{
  "n_kv_head": 3,
  "head_dim": 96,
  "positions": "rope",
  "init": "trunc",
  "lr": 0.000531,
  "schedule": "wsd"
}
MLP neurons of a small language model. Each row is named by its layer, matrix (gate and up: input weights) and neuron, and shows model dimensions 272-367. Each number is 50 + 12 x the weight over its row's rms, rounded and kept within 0 to 99. A neuron's up and down rows have the sign that makes its largest values positive.
A block is one neuron, or neurons of one layer that tend to fire together. After each block is what it responds to, as a language model described it from the Wikipedia text at the highest values.

L6.gate2110:56 48 41 46 46 59 24 61 55 67 21 40 58 48 30 52 37 39 64 25 57 38 35 64 56 56 23 45 41 59 38 53 32 56 26 66 46 40 44 50 57 60 53 73 68 61 48 52 55 40 44 59 32 21 43 38 49 53 60 52 53 50 56 56 46 49 63 50 39 36 57 46 37 45 54 47 60 42 53 27 55 48 44 77 31 63 56 59 60 48 46 48 50 50 27 47
L6.up2110:52 51 65 42 55 53 48 37 56 40 41 46 50 73 48 47 49 53 44 50 42 33 51 49 53 65 66 41 26 75 43 51 50 54 51 50 66 41 62 40 40 58 56 60 55 35 40 41 34 39 62 54 81 56 56 38 66 30 35 51 24 54 74 53 52 57 56 53 71 54 45 57 74 44 41 51 47 58 52 43 54 60 44 38 41 57 57 54 47 47 55 48 43 56 35 54
Responds to: Only, plus title-line breaks

L5.gate358:39 52 47 56 58 38 45 40 58 53 37 59 56 48 51 51 63 40 40 45 51 67 47 66 54 51 35 45 39 52 24 44 62 39 61 49 31 46 52 43 65 68 66 34 65 45 71 48 48 58 52 39 49 42 27 36 64 62 43 69 56 51 31 62 47 50 42 53 63 42 38 64 58 35 38 48 41 46 29 57 58 49 61 55 65 38 66 68 42 76 26 48 47 67 63 47
L5.up358:68 59 42 32 32 55 56 48 48 44 34 40 61 50 46 36 61 52 57 60 63 67 58 58 68 57 21 36 33 68 46 68 19 42 53 47 47 50 63 36 63 43 49 45 50 52 58 30 51 58 55 46 50 40 52 37 42 75 41 62 49 49 69 76 64 51 39 23 28 49 41 43 70 38 35 35 58 57 44 64 56 61 54 54 44 45 77 37 59 41 35 46 59 39 70 44
L5.gate667:66 33 44 38 44 57 49 74 49 49 47 64 54 51 48 58 50 72 43 46 56 47 56 42 55 46 29 51 58 36 66 36 57 34 45 49 50 45 63 62 20 49 55 53 50 51 56 67 55 53 43 70 52 50 53 57 42 67 48 52 36 38 52 63 39 47 53 39 53 49 63 74 46 39 36 25 59 65 39 82 25 43 38 52 56 34 36 53 38 45 49 69 62 50 79 48
L5.up667:35 65 34 43 56 54 54 36 56 93 50 49 54 44 34 43 61 53 58 64 56 40 51 36 61 46 45 43 77 54 40 51 55 48 37 63 34 59 38 31 56 54 45 56 43 46 37 48 53 54 60 62 37 52 54 39 62 53 68 56 41 61 38 33 67 62 57 37 36 51 30 51 63 64 36 39 53 44 43 51 55 44 56 46 50 32 49 23 58 33 50 55 65 34 43 55
L5.gate991:50 59 63 33 54 43 54 26 49 53 44 44 31 48 55 65 47 54 51 51 60 57 46 57 40 40 39 51 52 44 52 46 60 45 54 37 32 65 53 40 45 74 71 42 55 52 76 67 48 64 36 49 43 60 15 44 57 47 23 73 29 38 38 49 63 50 27 43 43 53 52 71 29 36 52 40 68 59 43 61 32 47 43 60 63 56 26 49 56 36 54 62 30 56 72 61
L5.up991:39 51 47 53 65 66 51 51 34 71 58 54 45 60 51 49 62 61 46 23 62 64 62 44 70 45 65 67 33 49 46 64 33 30 40 55 37 47 33 50 51 55 48 38 51 61 32 58 47 57 44 40 45 55 50 45 51 43 59 48 56 42 41 42 43 45 47 64 33 57 37 54 27 51 41 50 50 46 39 48 58 56 70 49 48 49 47 54 37 75 52 65 45 34 61 54
L5.gate1025:67 59 41 39 55 62 48 40 62 68 56 56 52 59 53 62 28 41 45 45 46 32 49 55 66 37 43 22 34 56 55 48 26 59 49 43 44 56 51 36 54 57 46 42 41 74 48 63 34 37 63 65 72 55 71 46 57 68 58 57 36 27 56 43 58 44 36 45 49 51 29 56 57 24 42 55 59 64 42 51 77 48 50 59 61 44 50 62 48 31 33 51 48 40 67 60
L5.up1025:39 31 63 52 61 62 51 70 59 68 42 33 50 61 75 58 44 51 55 43 49 67 53 55 31 64 53 37 49 39 74 52 46 36 62 31 53 54 30 71 37 56 32 32 74 76 44 42 43 58 76 37 45 43 36 45 44 49 50 40 44 59 69 53 55 64 51 68 61 54 63 54 36 52 41 76 51 37 41 50 53 51 37 38 50 62 60 58 53 57 63 61 67 53 56 44
L5.gate1710:49 64 53 62 57 48 62 60 56 56 58 57 54 50 48 43 61 62 55 62 57 49 59 43 24 61 51 51 56 42 47 49 44 42 49 49 74 55 48 69 52 51 52 46 32 41 51 66 51 43 44 42 30 56 33 47 35 49 52 61 35 48 63 54 76 44 51 51 49 40 44 79 60 43 61 30 53 38 33 50 64 37 59 49 64 52 62 45 59 50 43 59 61 50 21 43
L5.up1710:47 62 43 15 49 52 60 39 38 57 66 63 50 28 41 59 57 50 51 37 42 42 51 74 59 29 45 68 73 59 64 48 61 25 44 50 37 37 38 48 53 48 51 55 30 42 46 71 66 45 43 61 62 50 62 50 36 56 25 49 40 43 43 46 47 55 56 33 54 50 74 54 30 67 41 43 56 83 54 49 44 40 34 33 49 32 23 46 68 43 50 36 57 69 43 86
L5.gate1743:35 57 50 49 71 57 36 25 46 53 39 49 47 26 64 42 43 28 52 62 41 72 42 40 70 27 50 52 43 54 68 39 60 30 41 56 38 58 57 28 46 45 52 25 39 55 42 58 56 55 56 45 82 67 34 49 62 51 25 66 59 52 46 43 41 35 35 51 50 54 50 39 38 32 61 40 40 78 47 39 44 55 34 45 85 85 43 48 52 39 55 69 50 62 77 67
L5.up1743:58 39 37 31 84 49 50 57 78 62 54 41 35 65 59 39 45 59 44 56 49 49 59 48 34 53 57 40 75 50 66 58 42 54 45 56 45 62 56 51 61 39 19 36 59 66 37 55 46 63 52 60 53 48 46 46 40 47 42 50 56 35 56 60 62 47 23 53 50 64 41 69 40 31 61 67 76 47 37 54 55 57 59 55 50 45 51 54 28 49 42 59 39 42 49 39
L5.gate2068:54 52 36 52 39 58 57 54 56 59 35 58 41 76 66 41 38 62 31 44 54 57 51 12 53 67 44 57 45 37 50 53 40 49 37 51 35 63 49 44 55 66 55 53 54 78 61 81 62 47 53 46 54 59 42 42 48 40 57 72 55 53 52 30 63 49 62 46 49 49 43 42 64 31 75 48 45 48 47 75 56 43 52 70 56 38 50 67 34 37 42 30 44 48 53 54
L5.up2068:48 63 45 51 65 44 44 54 45 55 69 59 54 58 30 44 42 59 55 59 46 54 58 37 34 69 31 33 46 43 67 36 36 62 59 26 45 39 25 42 62 54 42 41 61 44 50 54 52 60 60 58 39 41 42 27 47 46 46 78 37 46 43 38 51 39 46 68 26 59 54 86 66 38 44 30 52 63 60 59 56 34 46 52 80 38 64 42 55 30 74 57 45 47 55 57
L5.gate2092:39 54 61 48 66 29 50 39 67 77 32 55 51 49 19 63 43 42 22 39 41 55 46 64 43 63 42 47 55 76 68 52 63 31 36 57 34 52 67 48 47 83 65 41 56 71 51 42 41 39 55 62 35 47 54 59 49 57 37 41 59 34 66 37 41 39 38 44 48 29 55 36 42 52 68 37 57 66 42 50 43 43 51 45 37 54 39 55 58 36 40 53 47 13 69 66
L5.up2092:53 26 47 73 61 36 58 57 47 41 48 64 52 53 38 37 51 50 46 49 64 62 42 52 48 56 62 44 49 55 56 48 47 45 62 54 19 40 54 96 53 56 46 67 45 70 55 50 50 49 49 56 44 51 43 36 29 55 35 47 50 40 39 45 68 36 47 46 68 44 51 62 44 46 56 47 59 65 64 58 49 48 70 36 65 49 44 49 59 40 59 63 49 32 27 22
Responds to: Post-event prepositions

L4.gate1075:52 61 68 58 47 52 41 41 39 32 68 34 49 48 53 50 43 65 46 37 46 68 48 62 54 44 49 51 51 43 76 40 59 53 38 59 36 62 54 54 62 37 53 47 26 41 41 41 62 46 45 65 66 36 44 49 23 46 72 49 42 68 47 53 53 47 57 32 59 30 60 54 55 45 50 48 54 51 52 48 62 44 35 48 66 44 46 53 39 30 32 70 59 74 51 56
L4.up1075:27 66 69 32 23 37 23 40 61 42 51 45 34 50 43 26 21 54 51 36 44 49 59 45 51 55 53 58 63 39 44 45 61 60 34 70 20 35 51 40 54 40 47 56 39 48 32 40 46 50 43 47 61 48 49 44 50 47 53 50 59 42 63 53 60 46 40 56 53 54 45 37 73 47 68 64 59 38 49 79 55 46 42 51 59 56 51 68 45 52 49 42 46 46 27 76
L4.gate1102:53 64 62 63 41 39 37 60 29 39 47 43 43 64 58 38 49 58 58 58 56 55 51 51 40 59 56 65 31 61 43 48 32 40 37 55 40 64 59 66 46 25 38 64 24 46 69 73 34 43 39 42 24 59 48 46 55 59 27 73 66 37 56 53 50 67 55 52 54 45 51 56 34 50 52 37 65 52 51 80 42 30 70 60 49 63 34 43 37 60 53 51 32 67 46 44
L4.up1102:39 57 65 40 42 30 56 60 46 54 41 42 60 49 38 53 47 41 37 55 57 55 47 37 44 41 59 38 55 38 51 77 42 55 39 55 43 54 59 43 44 40 56 57 32 59 46 48 38 54 59 43 65 80 41 68 52 63 31 65 63 75 84 57 25 42 49 49 30 63 57 41 61 59 44 51 70 58 52 67 56 51 49 59 78 37 47 46 49 52 56 42 56 39 43 42
L4.gate1186:59 50 50 47 57 69 47 50 39 52 50 53 46 67 47 33 51 48 44 54 41 44 52 63 42 80 22 69 51 60 40 62 39 70 52 42 68 46 41 60 65 42 51 57 30 53 44 47 23 54 52 52 40 64 47 28 31 38 44 53 60 54 26 58 52 66 74 72 61 41 53 51 43 33 57 56 66 56 51 47 65 23 54 39 92 45 58 57 40 55 67 59 36 44 52 63
L4.up1186:34 61 44 43 50 68 53 43 38 66 57 62 38 51 43 55 54 28 72 43 45 36 46 40 60 41 67 43 54 56 61 58 42 58 69 60 41 42 47 53 27 65 41 36 50 40 37 68 61 56 49 49 54 53 45 32 47 14 35 50 60 39 50 50 33 52 61 50 49 45 30 52 78 57 31 52 64 36 57 56 38 41 44 52 60 35 60 58 30 50 47 42 50 50 63 39
L4.gate1513:37 40 38 63 57 48 46 44 44 64 52 45 48 44 52 51 57 63 31 56 45 58 65 38 54 70 56 43 47 33 57 24 54 59 46 35 46 53 50 51 50 49 61 59 35 74 45 62 36 35 61 59 47 58 43 49 48 48 38 70 46 43 56 55 67 68 52 64 36 41 68 60 37 48 67 29 49 28 40 63 65 28 51 34 37 37 65 65 47 71 44 45 50 53 57 44
L4.up1513:57 51 59 63 36 38 22 52 37 32 61 40 43 36 58 33 38 49 46 32 37 45 27 32 39 42 47 66 42 50 73 41 52 57 43 61 52 60 61 29 57 41 52 34 34 46 61 52 62 55 55 51 61 56 41 57 59 60 38 54 54 59 42 39 42 38 44 38 43 57 36 30 65 67 09 54 39 57 58 60 58 41 57 48 60 50 23 34 44 48 40 52 58 60 22 50
L4.gate1794:43 77 80 37 32 42 35 63 61 36 63 57 55 36 52 45 65 40 38 37 64 34 46 47 55 51 37 63 45 61 52 44 55 60 44 62 47 40 45 48 55 66 53 46 50 26 49 59 46 30 37 48 53 51 45 51 44 43 55 48 52 61 58 38 53 36 52 44 74 42 48 33 49 43 48 51 61 55 43 35 52 45 48 50 64 61 53 44 54 34 53 43 45 40 43 60
L4.up1794:55 50 56 56 52 60 53 70 49 46 64 31 61 32 64 51 33 57 59 58 42 58 41 52 47 69 48 84 58 55 53 55 38 62 45 75 49 68 56 42 59 56 48 49 58 54 62 34 26 57 44 50 48 58 25 37 63 39 59 70 55 56 38 27 47 45 44 48 54 49 58 44 55 53 63 56 68 66 49 57 35 51 19 37 36 68 47 22 62 39 44 69 73 31 44 67
L4.gate1986:57 55 51 46 47 39 33 44 36 23 58 40 67 55 55 44 38 52 41 59 46 55 58 67 48 76 63 83 39 42 58 44 58 38 54 46 63 51 59 48 55 50 68 54 66 36 51 46 51 52 58 78 18 60 67 51 48 37 45 77 55 44 61 35 46 61 61 62 58 36 68 34 61 46 54 58 71 37 55 50 39 38 55 44 53 64 30 84 15 69 48 41 40 56 39 49
L4.up1986:59 49 51 52 32 57 36 55 42 73 38 53 26 61 47 42 48 62 39 59 49 52 44 62 46 51 39 59 40 29 52 57 35 46 43 50 33 47 49 46 16 55 71 45 54 32 36 61 34 41 47 28 29 38 49 44 71 62 44 56 46 57 29 47 51 63 64 51 64 47 61 43 55 36 49 50 65 41 40 69 42 46 50 60 39 34 40 52 53 72 47 40 62 57 61 59
L4.gate2103:33 62 55 46 59 52 28 40 22 48 37 38 60 42 35 50 55 47 24 16 51 68 74 45 69 67 61 60 47 27 50 25 57 53 16 50 51 56 63 43 55 54 68 56 59 56 79 52 49 29 59 40 77 47 37 58 41 51 42 70 46 57 71 48 61 54 54 47 54 37 45 66 51 51 67 64 37 60 47 70 55 40 44 46 58 58 52 51 45 54 48 38 72 69 61 66
L4.up2103:54 68 49 47 64 36 43 44 50 57 51 75 58 50 78 58 28 36 51 47 38 39 53 46 34 74 47 63 55 74 63 58 41 64 46 42 44 61 46 59 61 53 60 47 46 35 47 59 42 38 49 42 22 75 58 59 57 30 55 72 62 55 43 52 40 32 39 51 49 52 61 57 44 57 58 37 58 22 65 43 65 63 52 43 35 47 62 47 22 42 62 81 65 59 42 31
L4.gate2234:59 55 62 48 42 34 51 53 46 44 50 76 32 49 40 38 39 49 62 63 45 49 42 53 52 58 52 59 56 56 61 60 67 43 39 69 35 31 39 52 29 39 59 53 44 24 44 49 53 39 68 65 34 40 54 69 42 51 52 46 34 61 55 57 41 31 43 40 67 50 30 67 71 51 42 61 39 52 48 57 21 65 57 36 53 67 56 63 52 49 38 45 54 39 48 56
L4.up2234:80 70 26 47 43 43 50 62 55 59 50 57 46 82 57 43 42 38 46 66 55 53 53 44 41 81 47 42 57 37 36 62 64 39 42 44 40 56 69 79 58 51 48 63 52 45 51 75 58 66 36 72 32 45 47 41 42 70 61 62 56 63 41 64 62 41 66 27 64 43 52 63 45 64 76 50 52 49 62 30 58 44 68 61 61 31 59 67 74 41 36 55 56 41 43 52
Responds to: Predicate-introducing copulas and colons

L6.gate576:46 48 47 50 55 65 22 43 44 60 34 77 68 56 46 42 48 43 40 56 65 69 68 62 45 51 30 45 50 58 63 51 47 48 28 40 66 57 50 53 77 54 63 47 59 49 22 46 47 35 52 28 36 51 57 49 72 50 36 55 44 61 44 60 49 36 64 29 60 41 46 34 60 61 47 59 33 49 18 42 48 59 39 53 56 62 49 71 42 64 67 77 63 48 64 40
L6.up576:40 29 52 72 55 67 34 63 42 47 74 54 37 47 42 45 49 73 37 59 75 56 36 56 46 44 55 56 54 38 48 55 45 62 70 42 37 75 61 40 58 66 62 54 41 52 58 44 69 40 65 63 49 48 46 42 64 50 51 32 54 58 58 54 31 41 26 49 47 55 37 47 55 41 35 37 43 40 35 68 48 58 50 43 63 44 63 49 51 45 37 43 62 31 75 48
Responds to: Military service phrasing